Weights of a small GPT-style language model, trained from scratch on English Wikipedia: width 384, no biases in attention or MLP.
MLP neurons of a small language model. Each row is named by its layer, matrix (gate and up: input weights) and neuron, and shows model dimensions 160-287. Each number is 500 + 25 x the weight over its row's rms, rounded and kept within 0 to 999. Numbers have three digits each. A neuron's up and down rows have the sign that makes its largest values positive.
After each neuron's rows, "fires in" lists the words (lower case) most often at its 100 highest values on Wikipedia text that the model never trained on.

L4.gate272:513525504488513526491512547546529445518526486493484501478484528473474455528543506503493505460510488499477471457495496490535499495511495490501566529553491489563504539475523519568464522485521518495447474529476515477521539496511481489518548490505509510489475528499508497501487480533503498502498504486484498531488479534511521536504497533495476483469459547486519472507452471472488512501510
L4.up272:510469539527500500514523516490520514524526506492540498456480496499462472464543511474507539503485503466529531468487553499521504558477503477483534501525477519532467506497480511506483521464504496444465452500532516526511448512527487502484490504529460462510490491481480473532493487483520520474451502494538517505494525503483506470471522515495484486500530533518507481510500484490569513520487
fires in: "which", "that"

L6.gate513:502495502466501515489525451538498459531481508512483474490440499488502494509464479484529495503508513499492519517524483454497512523589478510538509555488496530519508460524498532505524507483512451549460461582487518506476499497477455516490488479531467510504481487474516495477473452466492500556454483478498470441502491453507513502487538501508517518522516537473437462527508513492508483501540
L6.up513:512495538546511490461471482515439531549477495546477493515508506497471501505532491490526511438519454496477503525495529517531492512493498480508526509494504506447522514461478488476494528512516469490497499499503518455482535466481509499499512527512522481488500535493526480484509490504472472514508505502512513432488491522466460445490491452488532496544525464503490510479501505496482481397457
fires in: "a", "this", "of", "1", "most"

L8.gate695:535501491482477489489491497471586511485526516487495538470517494491478450514521439488468501538526511516503508465546427540501542469514519485496516476480497518528539524505519537523448510444514480563465533461524487472462486553476500487509508494507501497483470491483462495475512507484515489511446463467522494504482481517526548474459519504520537503488519479525519474508533527482502475526515
L8.up695:476493498431519510480540464473489513505490477462500480511487528459466544518525525480554517532491486512500526509507482544512511513522490523464472472534520499505471472471511503493470470495525501513445511517494480540453474507523514488546525537488446507510532522519510514473516476476480511530465495461479445529517481473499496476546546449519536489501490513484518527487513508494522506482478
fires in: "had", "have", "has", "having", "would", "not"

L8.gate135:525495499502489501497516453487531498491489507553449509447476523444518456466519487437478492468488506482501499443494494525493478541513501522532467507506530519505524511527493532537516494520508509484534473494539525472464531519529507464519457489533483471535496482473531490529500530489476540560485515467534495506476514508521512486529504502517481478501497545541508476500448497480498525481486
L8.up135:507494449478517472508492530495473453540521538502490517497494524475532450488545526500500468471452495502494529469468541504472493542535480503517497487514542491551514513486485511501503447471529527481489519504461530492503470526490461463521513511502509497528485499511460462481525480489519486522481470495515456456529502502502524473521522538519466495516524478495547490510470490529494509515495
fires in: "of", "in", "that", "first", "to"

L6.gate335:523522511452501459486500519486525482469467488504461501451490555496505493547488511506480448511447507513496493500499487519492524496477502515484499526485525507557513477490492493487468497472495475460510502484512487492498515503500477479467502535552486529498557507491462509497507501534499497531542490456521464502565523556464543480491481503491474486518489475467439535511542497519516541520511
L6.up335:513487477458485457498513506519537476493511517476479502485512508489526457508531479464501489514492479521490507507470497511501494457485485481523470509511495503501492492501546527498528534574493486514502519509477486511522514497489482540480516520504539482516516536494575549517525512523537514503508472534525540521502538511483496530470481533491446508509500510482502505525572508508520456511521
fires in: "in", "the", "of", "between"

L2.gate202:512510454504506515452486523507477493537495506515533499480493524457525492493484533461484473468513557477511513525495482502527494494462533487506490510483495507489503547504487444478480462514499486513490499460506484468490467488468501510510492524493490483470463490501559485515511551507540505524528405485510550499518509481514495510538512471499513466469438471481487504521452475490514514531515
L2.up202:487533505505547535486494507518517522517507513469480522535475528521520529522536530521490513511491451494485483533522508533518504518467493503482525467530514539514482468450472455506530491521548538456536516509490506508503484543493518443504516536513529506537483509477494462495495480513510519488519542479529490468487501543489507527491517534427472532531495542497513525502480494483565483507486
fires in: "song", "game", "single", "opera", "book"

L7.gate937:477531488473468520534487507482463494499475480511548503497519508521490501545483472505555537482510487489505493551510546472511537493504576455526528514503494520486474531462476532491500510510515526537551536489507533449493476473507503497491506492528509527479507437492476530532521504494468461488450498457497509451538501483517500518473496493509488455521533477483471478492490490507460503515528
L7.up937:472500462472467496528476508511477502453482537472519463522491488427470532528489494525495495467497490489494531500540519495486536487529544480512499501492511447528478504479472448473491483495542527525529542486489482498485494503507472522494506492448507489503453480504498506541523478499480490482462486493443491471504516505509503509510501474549483453492504488502466469482501508488498521446524
fires in: "in", "as", "at", "after", "with", "since"

L9.gate651:514468517505478528522484525546514467511505500518492450520502494485513527511500516457490494499462513501518479454440525545506501521484495502549471515521523493548524481531468497492498461529455483537487508511472522520527532496501493485510475500472469500494530500495500512494498474504557513542495502505449464437523547551460490510517479523499468491514489503470487471550557500483523502457482
L9.up651:534473496457467488527513540500483473493470526504509497464485499483489475523508502471508487512491488541526470455496503508547486515511518479476513503559515519491514478495551502480486503488469468507552497488483542469548502506481512498496520491504476522528493509511466490530552537512495497492485532503518463511521470515485463467493455503461493468533510497412482481522529528494478521445468
fires in: "in", "of", "the", "northwestern"

L2.gate213:503497526525497451535492493495519497453515467512485498528479474524477523535506516467514482533484557508504469518504528510542525466510483478520507483530512499483520535486520481503538517541519453460451504514495512510514505493450497495489498497486468498497522474501502469535474443504488518515502504475486464487570507507537472468512467505506477489524553476478525550461519486547478503514520
L2.up213:500513520475496501495495496467513513447521493521524493488505491485467538517521531488512511487516528501485434489497508513523515458530494511524511470526512506463539550507539508533515545546539476490461524531479479519491483509493486485481503481463435496509549489503498500500455469499493482512514487491477488500530497501520487486495500530501493501488551496478495510524510461543483508555503
fires in: "on", "to", "for", "onitsha", "tko", "tusk"

L8.gate156:547498495516506520504491471483522466486487497463482508484525530533518522500472505504522513459502498513492463485500510532503527470535534469539513507517513494485500515481449543454520510472536488493528536556543507437501457524500497480519518479514499480511478510534490438526506467492510524525522536476501541488546481504487505535512466509474525490535502543513497522522472513503529507536518
L8.up156:511511496466466552450482528490536546485499471463492494526509543482543483527519497492477520491472504551533462507492588506466514496504528479494487516448487492476492495509454448472491475417494507549513467481465479503496468514483526533497484507478497516450478490482475482524510518489499527518501508477465486494476488519514432450477516504521498487492535514537484466495493517501498490481492
fires in: "when", "while", "although", "as", "to", "after"

L8.gate743:490514499507513526514509498457516512472494513519487462494531449539543475555495472503472436495433490479509522510489526463494520517514484439536506506517510531489528509473507508471495526502501488552490498496598501485476509551438501495531512521496459518472471485510481474476475576521465493491461488484492490485497497481504555514501494533496479496507518499503501483529480485543538541492509
L8.up743:502459455536516456550547530458508502510497499498465445510495447504474494471514516515487535500499476508495463490495496498409504520501504491493534477503473514528514440507518499486522497505529520487462497501494480505480474487501468434524507483470515479493485496514489505471494516488514519507503462473536480487535530472514511530508501525501529469545526492503513489498476488494489528534516
fires in: "of", "in", "the"

L8.gate266:503454531477493509494504520499490499517487510486508528523460490506459455490509502466526496498505492539458519456503456515482502526484496465508529475506520527465546503494481484509493537504552483516529473514486481492506501454447513513520499519520482514495497518489503521498499467487519446507465489500519484481479517491504477514479523488489487469505555484486503522498484541506520527486452
L8.up266:522495529486459482516501523524510487491494462507545528503492473573484516506484494464488465475506495486467523477491515490449489507468492532458497501507519491485528544501484451552502582520461497495505495522512523518468510490453494507495505524481461511523502517483521511501500473460530474528538508482525474488496505486510440523493532511501522526490505496466501543480560488536496527518515
fires in: "to"

L6.gate824:467490444522516487470533470500490482479481459500494490533526514508502528508497475470486497511482497503517476450492561534535490501479476493488545466509463519532532535493556507518501467518548517486465503483484486530509482505488504504517537473500467479478522497467460513468536511534517485498468461494505528527518529541483504519542523510514476437523510530489490503492525547501487524512511
L6.up824:520522512541488459464496543505500526483516448492504551543507501469529484516518524488459508476518505484524491516406523497484526480464486496510491479443504524501532495475510496478471508484496506482483491508482455511494433500458507476507478492491491466496529493483512554459491494499466470520476455458487519518503508504485478499510518483466504450524477492469503494477494489474481517509499
fires in: "in", "by", "many", "among", "on"

L9.gate282:540500496490537511505503519503501465518541485477495486466482537471497509502516487504472514508520561502541500547513484485502499505513513463527520538502485501445516495471484502495501509477480503506534503480504473467493448477488464484516512519515505509514526489493507506519492512452498476529513523488500518553483489459521508496475468469503505505520474504496473484556473511518507494463484
L9.up282:520501533479488463480536515495503498535514474506482482494537457536498544531479489529537493467502529498542473481549471527503503507460483437484551528527492469540530568481506473504524515510503494539500499478492544542460448464550496517499485535499496524473509536527492523516529525533542518490482477476470519477479463537499515489520499503480540524441516474480518509487468519505552491493518
fires in: "at", "on", "from"

L7.gate613:516542513483492501467500541505497477526480531481504466472502509418476486537475491493498551482515503544489507482472477510539435502517526491532536477518475537518470503528500554473456457515480481503502497519515538448488491485497473517490496503555512503541496519461513502486451513492454521556442493512549502496512503481515485495483515459466506465471505509490484504511470515520478471464517
L7.up613:453528504509533507485465477500476524492523504508537478498512488499508511473503504443501479524483470497467473524502513473424534546475527520539518477510489496502487519504463472465502518484511458492508528554538532515457523510534488490492511540463481488497530496480469497515465480479498538489504465497505398492469521501508493478510458535502536513512478471486530441497494494449550515479531
fires in: "a", "an", "the"

L9.gate193:508474497502530477511511468516497506484498484511493492531474542493490484505452504463477519491527517486494503502521527525511491489458518500516500498504487524499477453506469501504513510529514481525513477503463516514517533509469475481471473534517511507498496522504541481469510470454461552516483503556512508483518459493464530499467472508445501529540582525529495500506522505523499454504493
L9.up193:525495478463483493491483485506484454498520515497489472441478483517506484502497486528489506521488456504476520488528472538517482552487471473476490522454459530535492522499525537524516488506511487468468451508545504518487499502465478476476430515518530519540508463460512494491532494523498495479482502514492461509545480467501516491546468490496518433464531508509459492508548463507531461496497
fires in: "s", "its", "a", "the", "first", "one"

L8.gate933:517465516468522503508519498511547526444525499472483500472510507545491504498519493510518493529531505522514505466476502560485497524480480525509486530498502501526516461534482452503496533511511512534490499536503504496470501495525479470426518500489501518507546512517533508470492516471515520515486480467508484536492467462446534499519451507509505498530524526539512474490503497518471500485492
L8.up933:544478514503515522554539479478459539502460494499491495468428475538492517470505486485534524504526535500479528488557462542508521519481499495466500520498497476515490502519557462483503487506488467505493509509540499539524504513539539509509518526433512504504482484543503501479475570473512508526498506482478535481500481514460486505494507498457544519500487491524507533507551503487496513495536
fires in: "all", "a", "two", "one", "four", "three"

L7.gate198:514485443495503473516505517513485517485440521495517514474504507535499491528546493495528516499500495507518495488483457484513496509542506498514456510487508500491538483497456510450530485485483515500541519473495472536488533501489455503494482520563470494518486500546498465496517511492513481495483493481515496477500528510465483499529480527475541496499519499488553517467498470489508465509547
L7.up198:514482509475498512453497533489500490523457499488504498467524506522505502502483532450514463542497539487513509510492502516532477524489515497519490513525487507526511513528510497460473530502516452517522505503512486494538502512504443482503526491480463501495452506544536504467490435537483477503473480456535506469481482561424452473536475485482526493488512526498500539488537471511542529487454
fires in: "in", "at", "for", "on"

L9.gate772:513507512499533511505482503538506460507478485442520500519508535511491499495524511507508506479496519456483464469521461508500498500477479518485567463479522536555516507480507532542499518494470463515489491518471507560501542510537498498498513524502505490470452482537522475537512512512499480509539518482510475488487501511491538469505430523526508485498485494478478507458494480528521484555491
L9.up772:495519533466479519502494492533536476496541507462464558419531523475482451514500476506516523515510505467496458485493455506527506509495541501483488472505501529559505490509492512483477509471505490479454506521499539462506522492497485556547510527573506543507488505481505483498495534488451467504488431470511524524484514469495507474492515500493497462539507505551484463480535505499476529557511
fires in: "which", "to", "that", "would"

L9.gate259:496505519458495510453507494513508498499499547478478485502486494498515524509538499510550526534498499533508499489535466543539569439506537511477465535438476537545459534506515536508472509513485479477529480519479508502533482515473505464527503538506488543501484514479504484476520492469497489530467488500514490476492481525490538502454536497508492497473550488506491506540463476495519504474475
L9.up259:517522540513471483502495532503495482545471475528512493524512500493504455500519483459515514498497465507522490526475496477482530492519501494490506538457484490505497529505525526484455535485430509456498549494541528509510531504434507533505488510518488516504492532496530486443507479479511526522485499473476501518511446539471446513540545492507545499470475504534519544503507496455491506511524
fires in: "to", "in", "with", "after", "despite", "following"

L6.gate948:544500503502480509529472513516517513472506510480497471490495455514497491501480551529503505501502490521506488473441538527508530504476504506539539457467511544518543481524521505541534515493525550519489542506540479516492473492509481483524489470506540516518485484490529475490476541469528517487523510507479523471480509501556494472442516513516524481495484496476504522516497538484448493490466
L6.up948:535485482490530549528492481506512527474523540453479502469482513477509533519513506545513548474512513473483525482483475550508478531486520538522508468506523526486507516481504517522502473498518538475487502490523502517472474512492504540496522502509482524551480558486502508500507505493536528486521507517466548477507500507515498492480480468494513517545490541441509502469509468474482481522505
fires in: "and", "or", "sometimes"

L9.gate905:508486520500538523508487519487549502492480470556532463515512518522493528504473514510503480483459491474545506520524494538453526540494488504510461471443509491522502487521500451523511534490496455537480491506514502509514513471480481475500466530519554504488483521506476496494498538515505505488487457491484502454511501489452468514527453502476558485496459522504515465490511507491488529504516
L9.up905:489474465485483508536501509495505520501464480498524472495522495478519517527466510471435504487485510443511481498547508504450517529480517505494522492473492531519560507478490499495515543498473480527497511460503506513526464541486544496511511528529535489445484525494487469439507481459523503494450446486510471472519514500478509519513486487471496481535519555523513493482501472497485472494504
fires in: "in", "on"

L8.gate869:527486539499500476508486521502435501531457513496498494527548480561514498515476495511548520485524474548496480517493478467500508463505508515514463490495518480502506482532567531441469501447496533481498515512499496503477475473540439501517502522524515477480469499500499487525495485465474528503490466549499492511501506460526463538462468491497502518521480493506465451523507506457470489478525
L8.up869:520504525486490492481479515460482492442495496501490486507512489533491534488479498512508527521499473517534461483512515527519498493517528524517500524511519505524499538495505493501492482506483520485497499551504509492506481493512516476507516496512479509456502532473459498488501490535476484532453469534471513443477513488522501535503565505502527489522504498485519466557531453487485495452456
fires in: "from", "a", "of", "in", "an"

L9.gate278:504510514481555492491491495512512482510485538507531489469482513471484457494521455478482505566511485490509527498531540546505515510500504514449522513503489509538487493535492489494497494493519502522498476505492484525470504486462507440562525545469512494527493497501525494515477503496478472514467488506500494467476485466467523516474512498506487539531571475509490489536478493504528465478530
L9.up278:532470521483536515492532508506519512504502490491502502490462478523472522518498485514414549498503539526530526503486501518520521500512491469458480539515519500516516549526483528532502534514551515527485520502505493469473507512468549526527494458494483482481527583524457530506483535466454492553502501525500502533477458474515527502533540508540507497509534453510563505487520497527503497467497
fires in: "had", "i", "has", "ve", "s"

L6.gate619:466429455510487479521484531538518526514484507456433498513485510495483487478544495507513543543473476487517477535532474495488493491543532548500516519518512490496490538482532486473501496480504506543519479516484484476484460502502500477498459521491502552544494534537483488488503491512473496503521471528492528491478486494506488453515514477498496456508459510501517467531497474499452417491540
L6.up619:488506491515496514545482504508509503498473524460500523512501491478493504528568516498503531496493479484485488506503486511483561516462522573486500556517486517521474515481508471533465460506497520512498475479492510544464526500500501496503477519540511584519529550472486483528510504488503485492500513493534496505506476525480483490461503475460481539470503573514476486537505515463524516497552
fires in: "the", "a", "his", "out", "its"

L8.gate816:538497499537453511516491482502482511548504506502512517503527501504494482497499479560495496474514524527522482492446543470468520487516520514502520499482484461479497470513514523474498511485492468520482488491482474478506468470513448521447535527503510529500458501522483491501509448508501547472466498503508454495494502532504485528540478500494472470535484504485551480505482466514491524514531
L8.up816:530505479483511489483520505495530518529520516477469477502537507502503537510478508515518525516491527494504508500516510496487514485494488479501422525494496525513519447460481544536472491509519479480470466475505508507505468513455496502495536487504472492456510572523498557500513468498437473493521467472529532508501529463480480555466481505524520514498484534498499565515506434461425535491549
fires in: "of", "for", "at", "to", "in"

L8.gate624:537538481535490506474484481443503510503476465475514500500471491518509474542475511522494521508463515492503477486489497497530490496479493528572517464509482494541534535497500490470510533500532476507507560490514488492487506497481478525525514542475515501469504505487475489516505495472455493550499533486512504496477484488509531549461511490522478538526505499467505476509477473492498517452469
L8.up624:514526502524462508506496528498447527478489493484530557486516478498497502480493538505514499516463505511486531492526503531518488486481496484513516559552486446490483491507484492482462511527483487510493499488477510552527491535504448497501442478491521498490491507511535508495520471505523518503474524520485484498489426497456496511502496519504587509492514545470506547490514504499478508498482
fires in: "on"

L4.gate285:537500524509464482476467490529511479552497530482499463500488498437528493500485453437523536526523521516511523506502535480479535541498427491466521539498520531505482515486528558485513526474513503489494535504483503501472511460502543563500521471439474523448513521484493528516497474485490475496494475484475480495532456483510515504469505489501527497463488514498523505533523506489535483500491
L4.up285:542490532507500541477554487518560496514522524531485526534467490460548486524491528507520511555493495467547515523501507438515483532502468480533497503522531491522482487482490504484516552511529488476475546514487454479501501473513545510503485519501493495501527541500527452529536475522488434526514514476501466488514472477515508484500481534516496489513531515485513461498515512500553489474472
fires in: "ve", "t", "s", "succeeded", "preceded", "to"

L9.gate836:488497472541550440444490516467497523528516535540476497466508488479459496503510460486490479504494536463537462526506425483488517479493478499469499447505450479526510516545509520503462482501470471461476515538502498505517481490505518435505510528456476496495473492521534552543468490493485503509478498526476530494506503532465517540461513516514479508517493549502501479514525484482496498531512
L9.up836:502512509529531496499580502441556505544494552485445485473528519494532464487517506468501470500488513516526453510508497507520527459537487513488452512524427514495547488503488532566493478512484457455450491505499537467537465500489502498416485523535487503476503526521494511466470453507506471477489449542524478490499486483501500492488543500502493511481489530541478509527500516494457519487521
fires in: "in", "of", "on", "between", "from"

L4.gate222:529535515534496530504479541473480467530492523492517496526484498477482510452490501491458498497503502510447511473537494473480467485536479525507449512470486471476511485521537466520477474487497511485494551501517493460492518537486526496488477514560494424503468451482538517461492510480491483489453497471498515458502485482519534488519450538490535543531489509481532561509502479492472545515497
L4.up222:546517474477502509500531554486452528517480558499518486532495488450468485445473536449508518489514505523486509483552455527508505498504479500515460522478519484523536537487521505522501496444462522507485518470550501455475550558477524509469522488509479463501493523522502499493492473452532509526517514458508515509496509521500503466465533525503520530502506483495488499509487480523476508498533
fires in: "was", "as", "is", "including", "included", "were"

L9.gate490:538478488498547503500476511510531523526491480494523494510473507514480527462514485483458463487495463536473511520469509507487502510460463531494540499504450497527469490497534461528484477472525501511465473499498516537464480479537476545519530512511495510508488539509477521468482508462531489506533481463461521508514526506547492501485505499480493487531468534452460473523486468487488512514489
L9.up490:507463502497529513488509516486497537480535526540490512484465510479499503450526473496480509498503531488486468505486497483533494500470526488496530489493512481460468532501498503530529463505528495490495467481490458525469531517516490492539525508502504480463496535497537499460503491464520510540527519508517536468525503510504503509508501502514497468481511555515524502480497474505464515530517
fires in: "and", "well", "or", "made"

L6.gate610:462491484526521536499484497510469488535505506485484537508498513499491498531524506526471483492495473453501509491528450500519473475520518483483487551484520507548472540502522486531473516470477509481486500482463525505548510537505472465549520494544490531523481502445505515480463456462501458533491481468471444527495533557539488511495500479454505481509469480494457486527465501492485494530487
L6.up610:508477524437500481473500471506494502517502505462532528496451511512489535519479507526514498512476499469508541460517499543498514482463454520486469552481501488508513485468486474487440491499516465496530483531478519446458535504524469488517488510515535463507523479467543466506470474491517484478539458529543512498501490504512479444505478514531515521492526527489498495523478544536531493523508
fires in: "which", "that", "what"

L8.gate704:475454500504496522478487529522526462496517460471510469495514530500542483491481530501501485445515484513490442505450504506500525536502531526518513474458492496498514462492513512519520462478524491506497505521478533527535485464487492504505523471510483507518508466475475484522462529499519476473525504486510520483519497496505490510475477469454473475528499501492534520512537506515451542501523
L8.up704:488443522511508488478500535501482545444549473449546493487464524525553528513503521459526470514519544472486515484510494458548526491486508505473536464505503486532482505517482542517514488462469542501517531506512520522539496487499448545510525481519504490494517517524492502535499488506521499495526461524510481511534508495548498485481539525519470472518493454453495532501554466479521487497486
fires in: "and", "also", "as", "then", "later"

L8.gate502:513499499492517532536519554490501441504453514497470490532488525492461518486497534478502566470497465499473528494501538478518479516567506518459496494505457546469494512512436500522519486479482486492518515476499520464489495467482517546464504466495503504497482486536530499469499511528486525500518474506511521484499569466530522493504533498489466491495566499482460522481514545473492492537514
L8.up502:484556522474531477481531515507465530526491517505482474514486481486518509508478531496497515466499453474516497496522538494546529503513507525504494481490500504502483512495537502502495529463503483485504544506519488502472505507464508549512488522534483554500521520489515521485496497481531527508520498518498460537498490484507502507536470517474519525501530485576466479493506545478493518479520
fires in: "of", "got", "a", "s", "re", "is"

L8.gate528:513476498502491487547525502535448545542467523449529525492517549494536512490481454508496507495534510526491488449525462486470490514496523469507450515465488520495524473540528525531497514439466530510552498517512481504540496470490498466524490485465501497504496443519509507518442480473504542527524504521516439506479496507493527531509476538484520503521500537545469525491553456509504502494504
L8.up528:554523522515480508480481489505515549552495502515496489518491481488506506527454499517483504503438496476502513511456527469498498490538484519526476469551539476490545511514550503487471499450544477504495524487460470513492515493468523492495505566495501528480494502491463535472495477499482508516515459477459481479481496500462500503478505487502507487528474514495517552550501530530455492510514
fires in: "from", "of", "around", "in"

L8.gate830:538527484506519501526490487516512488508527533540507528490475508491499512499521495468459515470481496493514501524485484487476506498549490518539525532509495515515491484549513471523476497480550468490500505530491524470510516471540477496524511474506522522488467473489504454482521478491509508502446512488508519497542481463520561543500514522553506496522496529488554465485505554523509505485527
L8.up830:461529517503510505504473517474530497518532535476576546520490520446499496507494506518460516491495480541512480488485498515479491539477477441488470544500513515538486541475488475501508514496540497485482509502535512466494499487530467472480482492488465524484492509513548519521494519497486514508535485463532494479522526518481550503474456540457480531488472504497445527503519515512478480477469
fires in: "that", "part", "which", "one", "what"

L8.gate125:521512532480465486523503488484460509477469460525486533504525522487445506535509465516479467503478476486525489492524509469522506472490505510498483459506451587545484530523479479464550454507485499483478514496462546475517510479484498459530497502492477520508529418491504493492527506495456499489504498497481479502545487546518500513536524485528483515535526520463504485508486500504493505491531
L8.up125:528511500425470475516464482529547494505491505499500509543507478550541488497532545487522525493518519479523481515484440509503469510535480488481498498503494480509525532439514513519504474490494491551572479509473483483518519487490481506487500485549507522462501490508495517517518515458527493492503512569501493483477538490490486492500491528488464512509475519498425528491458465463527476471497
fires in: "on", "in", "to", "out", "of", "up"

L7.gate499:524494464494547501529480521540512508530497505484472487495503506527502463499484531529485527553518531526484514507474521498492499483476510520501486519489484482481522547496497510534501443485508485525499503481506522497483493493535462472484515518482485481522463498509545494502472515480542522534504513492510512492478498535499488479480490493468506445493517543497531486486521506533500517559516
L7.up499:509519492526482487531512530490469495542540488517466508489458534466502476510521522521482517515500510528486513491544503497539558561503513513491519491494509521482452486508506522503490508524492490510476475523531541431483496481508480481500483498528526491523512471483503504520475452507488552526471503477515509500510481497510519473516444498495565541464480515514430527509503484476492489515481
fires in: "a", "one", "the", "an", "is", "more"

L7.gate65:530487496520464520447551502470477515535476456491501463532526505541542563535487531530520484475490478521507536497514535489510528499511475438509499499496495502516514478517484504499519531460489484534523520509503528536501462503483521483501528500503490513473469487517516480496492466476476525500504481480447496540513506493526517497481514500536489491491460527536499461467503478523520546463483
L7.up65:464518502504480531512500492497482512510494483520490447513502492545536522501472517485495541467507528534543421528477537504502498531522508525499520537479503508504488509525499509521500505480491509473493481501535501569461527499459510503521469500522559522501486536494481468526500508497449480465502507506448511485502519497517544531443498513505532490544500521477444519516429507507501500513475
fires in: "of", "a", "following", "an"

L9.gate742:522483524524537487522479519503493539543466526516498473523481512495532452488501504519535481492462465520519525548525504520508509487473514480496497498476507493547471522506488501497538502492515558537508496499476433497500499509503493524512506543516486471482454521528526489506443467451479515493546454453497418463531522485474528527490465488518487503524528516514505510527538456546512509515548
L9.up742:507450502523538493518516485512523483466445467492431511500488464518459469467505472512492523471472524510530498462530515486488476454521496505545451544468478507487483463439489494486504466518538491469519517492480501479462513488510474459494500488536456531501510503453557525476532508490482478540502519506473501509467481514511538494493497519501482502508528490468515502490521472488510542502520
fires in: "of", "to", "all", "the", "was"

L7.gate9:526472439468529469509474558470516457501518447466480501523541491483514547496479496515503529506496514510522514506494479541493523555491495461486489534494515504536510495485531515513505524497510480516482537505541547501496476516519502489483523490508458509482497453514455496520546493503506500520504515468504479485551475544498499503492538473455493543516477495535533525474585495459504503501483
L7.up9:503500470476508568471475478518496515485517519502488498507523503556505494494501493508509461514486521496500528518498488528531508476513465543458521458476519503476476538544458489484466512539468550503513499519504475483458488522524521461485494493521524517505485481525505472544484539472502508468497462484495447479518468521468492481477477496478470445493465484473499475475517493493476508479497
fires in: "have", "had", "having", "has", "also"

L4.gate665:488458480537484480456484479486526435456480474507486511452494481510452515502468485504531549505553516492471542498492505487523503497499494505457504501463488514524471508503526494521499480433487478499479486519470524483506489487535504498498446482522529457533529484489539494524529505543470538507485509484453460495490495498526501496503528488487513539492485510469523557523511499483558492497534
L4.up665:516476477509481495475525486508556509513474498499516474558502519510518516485521543495475506495561533497478523495481531493531486512511533525475514508466467530491483517512532500507517549523532542517505484496491507463485525467513532511515491475516510495505513504461560507524534519520514529454511511509511465466586483508507488485459518505475463497476495494492493511502462516479522528471494
fires in: "have", "has", "ve"

L9.gate731:542510469540502497519521488492437524544467505533484481507502537494526495503491497523502499521490510482532531450490488548543529451528490504510480494451510478518500496500471487449498480512482485453504447494470493478484498511491491482560521505493440461479494539483495470506476497526444469487493493521537452490494525503440475478531494506482516491521514506543459511539505523500534465487531
L9.up731:530534506505543448490511515485488512511523525526537490497505505544508487490534508475474462507468521484500530456487556520490519470456514515511481502468505492527506503486483474477491545486508453486510495503488507538534491496480497474520500500504474514464466455488542540495496488483508514533528516494515496514473498515525455473489536512463524437558545506529480511465499473448520517492520
fires in: "of", "in", "on"

L2.gate528:477541531535509539475493530468420495529472533499539489501498537497477519478475508527487493486538520459510539551503489491525536513498547539487497482483494465470476511467452520523492482461519471494510490491551506508526477510540519473486472508528473497519467485493540501488530493469504501495512492490464498531515496514525503476465484503503481454474485438477464543471448490496511472484572
L2.up528:482508506521504526505498533434441466535496518520508487493505495516500499493533548479482503461479494493506494502502491493517480502552488509514529464535471497485488515498467485476519478485510512526563503476529504475522482542492483483511531510472508502549510531519489504528542536472577475464481497539543473481529480519509449510472488486486522532536576481454473524560481532503481505440559
fires in: "died", "win", "is", "as", "children"

L2.gate743:507545464487480452496503489517503550501507506525490502528474545495469530502509468501533513473497457512494528516506458533447481485501508478516505482538511486505473519477489485495483505491490514514470457525472475467483518491493471478517496502478481521471498498485491474451526496490472528513498525508484534479525541518504483532494535485455526505464510494512513476504543517500467500492430
L2.up743:483529496507465476505537521485495573506561515493516502457518479484520488475492463464537460471543478508485509514491506493468504503479522503534491510548495476517434484499425464478444486516530525520504481508514451520480485477465499472517506533508528485484516551508500443479501499485539479466485538496468521480501490501474501506532508496466545508461530551487508539523501498476534483477475
fires in: "his", "an", "it", "its", "her", "17"